Weights of a small transformer language model.
Size: 10 layers, MLP 1792 tanh GELU, vocabulary 27398.
Architecture: RMSNorm before each block, biases.
Training: a variant of Muon for these matrices, 829M tokens.
MLP neurons of a small language model. Each row is named by its layer, matrix (down: output weights) and neuron, and shows model dimensions 112-367. Each number is 128 + 32 x the weight over its row's rms, rounded and kept within 0 to 255. Numbers have three digits each.
Before each neuron's rows, "fires before" lists the tokens most often just after its 100 highest values on Wikipedia text that the model never trained on.

fires before: " |", "0", "1", " (", " ", "7"
L5.down11:073163131113130223151127122120134158118134157168059067128092139139111141092160192130085138140131161091143142091141169125148145178146143093133108186162109097133101184098194123134123106099168064077102170106088150106086143134171091135138124106074098104115162105069178135123118131100142075091042077089198117054149129137139099101188131096157208104142140148084168082139070141083106087122094123104099110185128115127136133130123127064148071128141147124092132187185159186102095140167107127101161168107127122117144136147163122181140086129090107090137178141133120111152102097138134126126137124069103157159151065073141131078141136211139107153134084142122094131120165143122189160155096100129088138123140078148163184170133159174154117086098142151095115127124207159176158088141159070

fires before: "9", "8", "–", "0", "6", "5"
L5.down274:059120155075159058121125105124162184133125115189111146093097118138125101104064097124077120113119090087139162148111084155137172155168149138098140112191152072136088046050089166134096123128120155102108118116108110121101098146202076102174113095144069184137113131167051151158103155152202122104101089097189085139127076178135135156206134167101113137090149176126196163118125118124113139145162144158136035076083166114131155174108166093173111109139130140118149127132123160101085099147068144105162095142149167159160132130102146135131125126118187133107096091091136109101217129073165107107097138156159166138103097145100116123118160144126114080133131128136117118181134123120098136162109135125112122037091091133103104168056117165144035160134172176116107130099168141147157056128137169

fires before: " |", " ", "\n"
L3.down1717:084109108101094107103185159136176092180127143106158103126112070177123117072137064164128152135134145115139151172115176091127138147154110132099119171134138205134162162158120132169126138183049113108077156099128140126129169119082146143085141137138148159159173122130140141115135146076115122231138139055161172138095124148130110131175110092109117126150148126141115166186065124164127165143121091068102156150146152126074161148091169155062106121069076093136113114109173110114125066173198147097106163099113153175115183166098168143187140136191127154099138100227139102161100145109087079109064109125114174134158141146137103120126144134072192147106152152255119152134138141139137132136074118181132135103110141153108095122102133094183169115089115151136126134175126119135174125132111097

fires before: "\n", "-", "|", " the"
L2.down346:048085094101168103177108126106118113105125132119148109135048136215180142156154179096103159156154113097119087111133124127148115035185138137145105167115135141144138100123166127123142143128184147125197126081108093163101140145130129145143141124128055122084153150147133133183149074111072095118156137117151129174154156137111113160107158083168132125139191137155170141137115155223112116141125116063093111114145119073118096139142149144138103148188159134066079106164106127137136165162094121136120154113161104130182121178114044131052122166109185113141174135128152108099142120101161165133065136084146126171152080144137131157155111203096055123123133098113143145164164158136071155086099142152132170094121109154143115157120141161091072114093139075077119156131108119143072119127150127

fires before: "-", "|", "\n"
L3.down1289:114097161178119156162049160144072182067158073113108057099084192171132042090130121077097113183187152126135128106149106110128078151136154084152134089085105101098067142143141084106107133094136124133104162093069073129133131115089151121170097109140130165109070097172180129118079121074143138143168187059109148163128126177193154150091165067168152113142191110100164101085133120120125136147079098118120102122140108183127094162149124095090135171133138064114114143131151130165171146151151157113167106166090165186177070084146153130139087154074113184079129106129198144061201138094126168138103123138162211154130084150113121067123127109113135134095088094116102171139162070104198079119159125108145134135122111148072155144168107124122126162116098111096075119098136116144094116104124113

fires before: " ", " a", " (", " is"
L2.down1391:101133068075102141157100078115108147090133132118079206093163146172146160129155167100175184188113108096109179104155114154146131112110118123154058138067107166116111118077157160123131157119075110110095184069099176127154176182145130131095166126145106123080135091154084158096114123132090070134138111133150068123125113140169142111165156102169145172179208158089127100203144175155103110073105189100076080168132144106150125097125121106101138135163147117109128114158109135098118175136144118103120140085140165163152144109127154106099092192188126119097093162074192091097086131095125184127139106168117127115122144158144127087176054104112141077170053071092116111080075107114140120170118105090131148090141113122145131127115101134148104196156114103106127177109116134219132129092081076

fires before: " ", "8", ",", "9", "5"
L3.down361:103097121161139065137096173195083117120161131182112085156150111064132116148100114174121144157206134057110141163118071102180087079144144060136153146103136122104170178126128144103111133114108067154085143134125131129106108105160118131100106147100138096118166085101106140124211151155116141123109109147135129172122112134185156171094084147099098169155133085089132161079083053139154067154108119121156102158118139155140084145154093137151171123147090161080160111169125140079054147081142082152153145150109104174100060076073114128150137150145084109112135135177107128135142087134118159188165105143167172120066163113168122133135096171140113166139113132141140138152063115057173141111136124111074115126101109113117198130089171163129083157134161136136134186113135139127148149144115136

fires before: " |", ".", "\n", " (", ","
L2.down1239:170155088152064127174077151144090122145097152156135137157158103148142107170054071148103173134161128139088114207151047144173127088121154077170115119148175093080116099108144168110126140132148111098102174128068129112118106163202101116033113147077130150094115154112131119116090089156171135112099121130134143116136118112156065115106105137123135175114131138194110098127187181158157042138207185128133119094109096108123122108081111135079119102100125110136158132136093159157087115142120075150160162150133093131150134194129183132088166061109130142126115181069096133095064150141115098097126041137155090098094154146096143104135121125154105206124081091100143117152133112124131128162113151074161090093068158178122112105107148122185163130118096121160181168096078134156112122118096148

fires before: " ", " (", ":"
L2.down105:124121142067156145137133171140128171137151109092028157178124152139091101125193156174114141150135127083144152111087109129053140123161131130112197110187156134172154087082146123106132178177107126101126205193155163155126100109105122138134191097091127090226146131118160171165094135112207083117203093072136120154130120102163049134196068154147130145075140060135124103116104143101113105145113136140169125132091104123123116202079141073119153114084124096094125094163142103143144061101200107153152137105161107110108145112102136116108151115152121139103140126058180067169190099154208139105147123114160106107141158158070118159094173042128177041108180156105157135110128127160109136122106143141138123155111160125107092123121077132118110125129083111151101122153158088069122105073088162

fires before: " ", "\n", "s", "0", " .", " X"
L5.down881:145121095118141113110139164093106175163146126204130177154103131122147120138127165202093076064101139127174131133135112125152086142169185126166138089156115148127133147166150114151134150145119163178168109069140126104173156131131104083110134089078112143112140138130079150088087085134108159102082172107130194118039169069148157111163194121086116062161112088150143134149126103148117160124124134108115116139139086168124086193115184135065111183136128152202101148104126126131135137154168106098099091105052137150151175101108166104161140128099093095085097149136073106058113065120121097166120143106145168102154111161172127178118110101100151122064155116182182144165172162119178111108110140090101191123079175184148136156119069107145117067118103128084112168095137135183104148111103117

fires before: ".", ",", " and", " of"
L2.down1005:136112155112097165098120165153110075157155090185106166123168113169164120106134159170165133113146089182179140121148103141148108086103114110120054199128157117117098139142142168134112126179197140151163117090131133176130134161092082119136075140151093068167104140109150169147190091088150113069145073140134083052150151100078177119166169151138148168096139124089168125117114127096164083088164202094096106172139156115144132109167164166096141164169100164101141138155162129171148131196127128070143159134134152155134129085144116071076128115099145125130107087147086146078118069115150142160175144094131094068153151162099062133152160142099075169144144181116137136099119092092108102074131222163146117102144130096119148118155134119121146186103122174101168161159099126106098201135155112

fires before: "1", "0", "2"
L5.down728:113120138109109168144120130103155119138088117128147158086097168190140164154153126118063122081095098122132095122098098210139108114157103125057098153145162079130130070108133154099136134149134120113071109148178170177173120124149155183134185128157114047170087200159158200070132181119099084169110145132145136135095128099172102162178096093126153087129102150098146137070093145130094128078101140110082078107144144092134183149129128118094112136122092116124134124176143140126088133086080134157130174131109152123225153172056126097162178090136104107115131134084114223087138166167121105128109116117130090062190076172174102134117064165136167138129195112179107104187150106121151101142102174138111149164105096153051119158145156042105117137138091158111068115142172211137077128125105133

fires before: "|", ":", "\n", "-", "=="
L2.down1379:154176116096127136121102129120148095112105086127156078179134143157087107153095150123133136148142098115103158166193161154133156109122198120125113134175125113084126103134176154098145119103161195081119119075131101106183110106154124109103162100114151120123090143113114170169128138097168153117103124158126159124093172130131097065146126194162123131138137122098172171174126128140102101122148091078091111126079173152133054127126124132077130192146175108178160161146110131186102155189132122077124124155128138083132126145035145118075091138150156097116156161118133083146185132045151167058154159139092108149133128126225145129176105178137096107157131123158087150134134157125051139181096127149125081117103143125182094072150157101142103161168127135111093083194120125148093101133145149

fires before: "1", "2"
L5.down1619:034128108143094134134103125102146146106140150094155085107095155169063202221143094095149054079170150140155118140137121154114117164124145113114135119176155162175132135180107131169145142135140122186084131131132197086155135111161134135158168132135182132127117155163137162136133087122114128135132147159149106114106084102144118115130108185129115112132087160136182117139147093103188105126149177131154118081100167140072098191114183125133131151158113170160086136139204109170116173102127130147144141096066128142077118114153074129142151161092112156111134126191152152113156150089167104128064073136142116121094142140159134124090165126147091182208178092163147147168120146111159190146068090043110125126117136166068135098138118168104148130137109188101174079115172169144109176145150107

fires before: ",", " to"
L2.down182:135090123190143112117122098098143146122101178183113142182123108138113134123113105140132145146137081133169099098143100132080080092036181054152115150152081168140168103164112110078144084145147167119103132109166128157156127119090123169090098116087108177133109104133102113029158149082141119125123174142119128091151056184154089107164138141109215146129144127099157090040170122152139103068205123127122153135179128067129135111137114136166143130130106130135077165143097096112089109137175115133156149128133082134163108113176085131108170122131120125110189133104116179138137056136129144148148138078171114144086087186083133121167095137126133109093111098140175098139142110100158150102154109157110128099127076127123169138045192065151154114079140176110183160163098114186134152100113116

fires before: " ", ".", ","
L3.down1195:121129148104113113150087133134104114088102179135167128128153151090111137137101121117152115162149083145110068071085116102164121172049120139156121065161138166103180150158156129122099113134102114108102105162062080159109145150098187179156121173125116173136104154100124140090121213133155178124143088171073149104194107173150094160097137101077109145085140096147106127112156193129153130131185117089093108108153143128172184132094052173168143071123133147110105107137117110096115105107150130128112070104104150146145104114106115156123191154122117112070118168172061171113087163112163170136084148108143112140164110176190142158122140108143110192132128132093037141083103086106146112190119102064146089092148123109125176145143128116164124135185134147125090193130156117170096117117139201

fires before: " ", "0", "1", "2", "3", "4"
L3.down943:181118147195137134105168126193121145115118134160130141113080129153148160117110097152092135169115127123118140139157120149093105155141185195140102117177122079159144168092123151134145134128122112171058100128145137137166221130129103145145136141124119107114197197128120125120150122109098135089160096125117115101114125068149226184134105116138122135092161174140181191139198140090106097129149045135101142099142097133156075134147125150134115152129158064159144123100030181111158186144074139133102126083118095086156184132091119082134140115145112161162115097172109130065189121128147124087147146137133127077164111142134136119089148175151133133084154142170181144167191118181113130062115138178144111117118095132162076126100116061120148115163130174136122227099120109158136171113115175

fires before: ",", " (", ".", " in", " and", " |"
L3.down743:165104091176093041065059115146184092181132135180110114128135128100134117144137148156179159178152110121124106138113103071093098113149127192117104157100101109085190143135117135088130103073202156178144079090156134152106123156150130097097126133165134137112108124110098123134110116117116171137122068120143134134167102155126160138101119120122138137090105132090127122175118127194097130105169065102138129110130153147103118143091102101129150161093095129095136216146144134088098108169170099157113149178082159127181174139159091154110158104150080106117165135090120135195108108121164144157120086108124096110088114116187120152132116162073116159087129142070112124156118093132158181071154126116095164145121121172115130051123164132155107099095133128137139105120073126176160103090138128

fires before: " ", " the", " he"
L2.down264:142127142080177092148067170169139134126137110117171138091080143114097111122143190195091117112061134108114126109128099114093166145097078159155126109106116104139151105146074163124193175105171115131169172104194098091158144140162157127148124145115118133132152179197143098152103096131121176191135204118132127150130192116168060126190091135070060165122101109181157114139081136114164150159129120122156099137086125113183126115100128092132127106119100142094119133116133124138114070159100159086162131159125169068061210112080117167166136111105126087070140141136087126180124136165065062142144146163140169087222126137157095132119160085116160102059107102202124088123145072143121151195132117134105175058124104076132100142119111127141166176113131083142126134124145070119152121124195115

fires before: "8", "9", "4", "7", "0"
L5.down1663:107138111099153144141187173146138144097148115111144162156068143161116096141123183124162159098192144148157080118128130137092116146140145172147111126124139188161161095110134140032158096113181104149093123138138135135144097120132111108145178177153171119088096120146136157112099165102142106140126110146057120070159078126179116178126138114143125070134088134119142093115118107096116099101088152069083081161117127096186144063177134194069174160142110137109094093098151097094166166156112102112121112120101120153075105146087092090066161097124130163112163081105165143153114118082146084154119110143149153087105079091149142108137084127181178163155162133142076163090101117139138113137119152082156143094133133084170109106076109125122151125159184100112159056083188139141096100149137140

fires before: " |", "\n", "0", " and", " .", " "
L5.down292:150130135139152111219170178093095150145128068183117147181096173180109091127180135111136100087116152131175136133091155168197099105155140141200142172175150128168203150110141087128131104096092100119145075131066121087149111103119085127113117049094088119176137165097093132115132132138164074199057159148128145099151091109059150131157167116134135090152104137163144140101119113137110110092106152118144110113079113183138074154119146126169091150112102122118126154129154107119117133133123134126104130133091163117134090130094087110129097144087136134160136169153075171086123139114062096091149141153127076157179140135170125081126123181115125153061166129132089125131129157123165088153146073155081140094120086128106157105138132133138149105114133145142050123154162121102047056109067176

fires before: "-", "\n", " ", "|"
L2.down1339:074087108151192126165154093096099167144089150118142079158082139089117092173134144137157127147175169132109155096071103091087124107132157139103145217135158127113146114084070150146161191072094127156140127101119126135117151166197087127158131112134134158130119094164122107130091069129080151113114161126165077143130106146157175115120130062117117155167155111164155104119107178203126087157134165090151136134162110138102159163093106153136135072213135108130081112156128119096153171154172125135130117117101155160130135111133082131112113125129090141160084129114104135085086126118127114151093177163072091132129117117128118149119101135104080147074054088095062120149148131129135105136128148112193169159093106128106127109126130102197086106145135163178100174115128160147159130085155141